config = dict(
    num_hidden_layers=18,
    hidden_size=512,
    head_dim=128,
    intermediate_size=2048,
    hidden_act='gelu',
    norm_eps=1e-05,
    positions='rope',
    init='trunc',
    init_std_qkv=0.0227,
    init_std_o=0.00378,
    optimizer='adamw',
    decay_fraction=1.0,
    decay_shape='linear',
    batch_tokens=131072,
    train_tokens=508000000,
)
MLP neurons of a small language model. Each row is named by its layer, matrix (up: input weights) and neuron, and shows model dimensions 234-329. Each number is 128 + 24 x the weight over its row's rms, rounded and kept within 0 to 255. Numbers have three digits each.
A block is one neuron, or neurons of one layer that tend to fire together. After each block is what it responds to, as a language model described it from the Wikipedia text at the highest values.

L7.up762:142141112158183112155113095137122164131153106106116116127112125103148104140111138109142133138152122118149085129110122144147136098130134158100135138126105103115134134155145136173137127143119135154123111098108149144156107123123140121157167135127108112110126114131139184116149145111156119165
Description: Sentence-final periods

L14.up527:138131154157173138120124139129085167083151148118115127125158102104131170134094080131131133135146106097162153133109130145140128121126094141147145102172156134146122089163146112158165175087105121126100110125148129116146161155110123138117123130099152115112142134115105153077146141134126138141
L14.up574:111157101117122147114102125111151119128110133148132112127052141180142152104125116112170096172116092107118139122116151137160103170147138133136169151080133098111143106121151119178146119165152140153136123124161172103125128127120115154101130130113137119070142134070115193090125157096110097132
L14.up1181:118135146134172110090130133099113136119129128115164149077143124119136140123098132131182150141115126133148107139081100073138112120121140134112126143162112127127128132154110156165126124176124136092131102076138135101156091136074133113153115126176111087120125136095106129146135135138150127111
L14.up1399:125122135120110137099102118115090108104110144154156116091173136133129115117154137113133139113175127085099127114127110126140092127107138083126151169125092103129164125125151115160092113140107128148126121147161159145129171134122107141144159135134108136117133121100171139135108161153151119137
Description: Mid-word proper-noun fragments

L11.up289:103108127187132143169098137100131114098162190094127101104110099106172096089090111070188166125161130147101144072098099103121110121155156081126162128141099173148127119132149114153123158154115149140133129110098148130105099121135146076126132085124170108105139121150113128136156105104121096168
L11.up301:106117133153134114156176109133098146114134110099151174097109143111151139139141157148146072123146086125108105161103133148128129165128128123180083126137116122127157084140134099101092171162122148155143095106109163117143142099164160143113136176133151122137136131142133123154092151149103137133
L11.up305:147099109119174116139127137093129124090117156136153136107142098103122153156116116134164128140115153140137086154143140148171079110141104114107128142156144126136163121152119099108188121126105104164138093139153106131090097136120122094172145125134128158119138145073138083147137182104156092173
L11.up386:126157138120149067154135099112057140108120124125158140132133135103135103142132120100172132113081167131140108117091102145145130133177134138124144127131090152149149130152121132134146151124157111127133102115116125145127119094109080128119125098159148140120138126145137123082145151115178119179
L11.up480:157124116128133103140144138059101135114095152092116098127145153097117056149127171105105134089145134128144134145112127164088087154135143145156097128137117135085114156143167143167166132151158086117134116137140125145168140134121140064172125121158103120142116127066105138090180124134142122165
L11.up759:129146133219134089191164125100096134151158140179123103141155147102146131125118169107133144095110152132093158127100142096143115109136134109126133136157135142169174056123148133148086118192120121124114109133097129132130145133126139150119177104129101112093091133151162115124113130095176149183
L11.up1159:154126136099129118154140124128146173090124106131105097127089120133130095137114103116162164122124195149135135157106109139113117077143165086130098158162127104163144105118170104118148157120156181115113128113152134131112113156182122087134121113108081142111156107107119142099125141149122109198
L11.up1185:113088125132148106088127126130093120157150096133159158132130113120139111124129122092109118143109155099112107094108121139137143126084136103139158190153091103144112091160134086140111163118130120109116120116146132123129153139127139184149166107131150084112139121129129135113138129110076116123
L11.up1336:152108172140138150139144124126077146130162126116130139132116133124120112153135155106176113128109131092122153147085122148153114181099108129116123146188089161163134112096089136148147111140098120111093116120134145102148114115116094108168147172117145090104106119099107132138132142111124123137
L11.up1371:164148155187161151097146132116137113111129136104142125119121089175161117113106181125113123098129149142094119136124063165142137148119156101125107096164121108129162134133146122140089118165132190147102166131120128116148170129109161140160121110145159112105166144123121142123122107130129109123
L11.up1582:115141154090119143127139121107088149162160139105111131156124135121130131146158152123153138121112163101162100139099192128142156138144108151120107166155108123147117141126135143126120156122107143094131104129096097124130162104092151154118130107120163106092129111153174124146140104127111110161
L11.up1643:156141107145124147102127133163095111102168160134113106111144146136106195114138158138148144152141142119149074149107134136140126083124171099151118125197145145165170101128124106177125119124112161138112115113110129126116066143157155106140144123156126129086120123111147132114081170143160102140
L11.up1665:116108127138094157135093131086099155121117116142135145118106182126121106089119145118189103108143141082133113069080170158147115163149126086160106139186136133098110127151107114140158111111148123152113101150091167108120088088128148110172155096138126101108147139124154123128112109132175129178
L11.up1853:167128119136122127153183126113083136143120103105143127108136166165104114147092158089105138116133150112128149123102124180136148107150125102156104119142123145123113131140185115140153153116118135143134110142119113137146103114156080099118145102146141127140070121106131175124156132125148133160
L11.up1910:097117109119158134104124113119108151132099161150128155147078158129120126149101165094173147126124128098134148107100087118121146163172129137165090142153101136107103117151171112157162091095168144117129138136147147122140141157117172069147107113142117079118114113141134098091110117142079167162
L11.up1969:072162163119105127172147053122121114147169170156146150065134143132114148103132132104152137103139146099118141137083131157149103145129156144120111133140132078161114069160171105106134121120166152132126109117138153166160154088164131124135146159074103117135146156160133124155081141130123109128
Description: Mid-word pieces and table ranks

L11.up17:154109128139132134129131096118165146097179099125156145100106111109140105125130109100132134173125157147125119101116124156149123109137139143158124167140137126118127102157149121153109122149103116152148154124125153127130093157187125126100120142135152143142099119125100165141163108089124132143
L11.up230:097122147135140128193114157137099092113133142158138107164116168153114102119142129119134113117142113127138109146126132140137140105135111120113129141117102143150126091152158168152168154145128157131112165098135103161137129096180123100112152144178129124103104113142122165142152097107164178090
L11.up298:087159140160137134153142136091114104136116128153133091103118164111109135164140129115115105136179110111128124107150106136127105155167163093107159099107122139113090125127105116157142117143134139174139144146162110133141115122149141176157135152146103144132144147137152145145139122181188078130
L11.up335:124142119124115134169120137091131141116138134150133095117109122136125116124105139126156116148154155112116115122124126114135113141129153133121092151171130113112128094135099126164163123121114107124074156158134090143165148129095109097092156166148154108181101117140122119137166131125088125122
L11.up409:138122106100173125142131158116118150116163111130137059083111130098139109140100126134147123176152097113111125133142115130180122113116177072099094190170141115112102097141096160163133127136100112119087087123108105124139151141164154134122144167118132100077128134160157128102161100133122107118
L11.up486:144127128122129135154195107105122166076156107174132091110106082133137121139154137077145146152128109163114128176113147131152068152146129111182109166137128153146107124106086171149152109132107154103111062133113173156139121123106117121108154097122128149111137082091159150097160105120157128121
L11.up603:151136084123124148166148130122152140141145113152153128114135104095118126088129127119173114122106138122127109070170106123169127116150119122128100106144109120117149076161121176167121114114130112140137140121146188124143158129151112117141172106160096127118131121122111160141134132102170097144
L11.up664:137113167144140136163120126144105106127108122127099109161083149149115121142108146131113122171152123149128122072129134144138119125116152109122100156131120133139079123145132128165142140166110138087129114159100139124171108115147118122166157150115115151140163076089118172120172132123134097132
L11.up922:136153129085137145155122146119096143160129120158094161147131119121145093145087146128146146170102176093112130125100107151145086134092125136109055099105127162124110066141123124156113150169100130084120133163175163130142109142189131089110176153130119168150161113086143117133175100126128093161
L11.up1402:181137101127154111153155107121121134073118091094131111103132095144117139169155148118141128150143123134147160094155128101140097172109156162115121099113147119111137117133131159160145139174093137074151119119094132154123149123126146119125116074168157117089140105133171139102121122102115141135
L11.up1509:143097139123130104115149139145145127140106127153107139099089101104149130131106128157133143127132123139152159100106110127126106119165153113142134150106115138153118136174103148173172120128125141109092089179137123174125161129104145126118162146116164086100126106111155137117168124122142136157
L11.up1539:169145116122143095128112139086058122139159157131095104107081127131151117137124104156098127158099108142089157122120143131116072116148153094108101126145104142135197117108126140157166106138111135144117102133121163137126151118140072106115157158132125136103095102155148113151170122148156108124
L11.up1562:154102142101105136161183092109121160148176140120131159173148127176141100141150137146136115113149166135133174128102115106135137148121121088094076134132112115127127119122157166154144160109132090123109178110137125110151112114141124129081107132101135104118153119133112114145168143156107100136
L11.up1688:136110111103158132109168101104126122074104106137121145116135098138163118163126177106141145115156144108128127123124146139123115095120109164126119168103122119136167153097104156178118120162139128129133073119132150108190153128109134124148130133159172125158153086161139132107168133104120135149
L11.up1693:144127135108127093143087129082103144131131185153102132137101113134122130151140135079116127180126133119149159153127107162149125130156134108139080129105159154127099168168150112143127134152137161144114105156132124116150124130141120111161157105163113139140149086096137103133192096121129109138
L11.up2015:081114084110162095114091081113116146116111152156162103105138103144129112146104118148149166147155123109125089147143143150144132143140152130149064156096114133122100138152141155168166155129091137154085094140116142172155134156102130097087118116121127109121122084115157102109168086158170130184
Description: Sentence boundary markers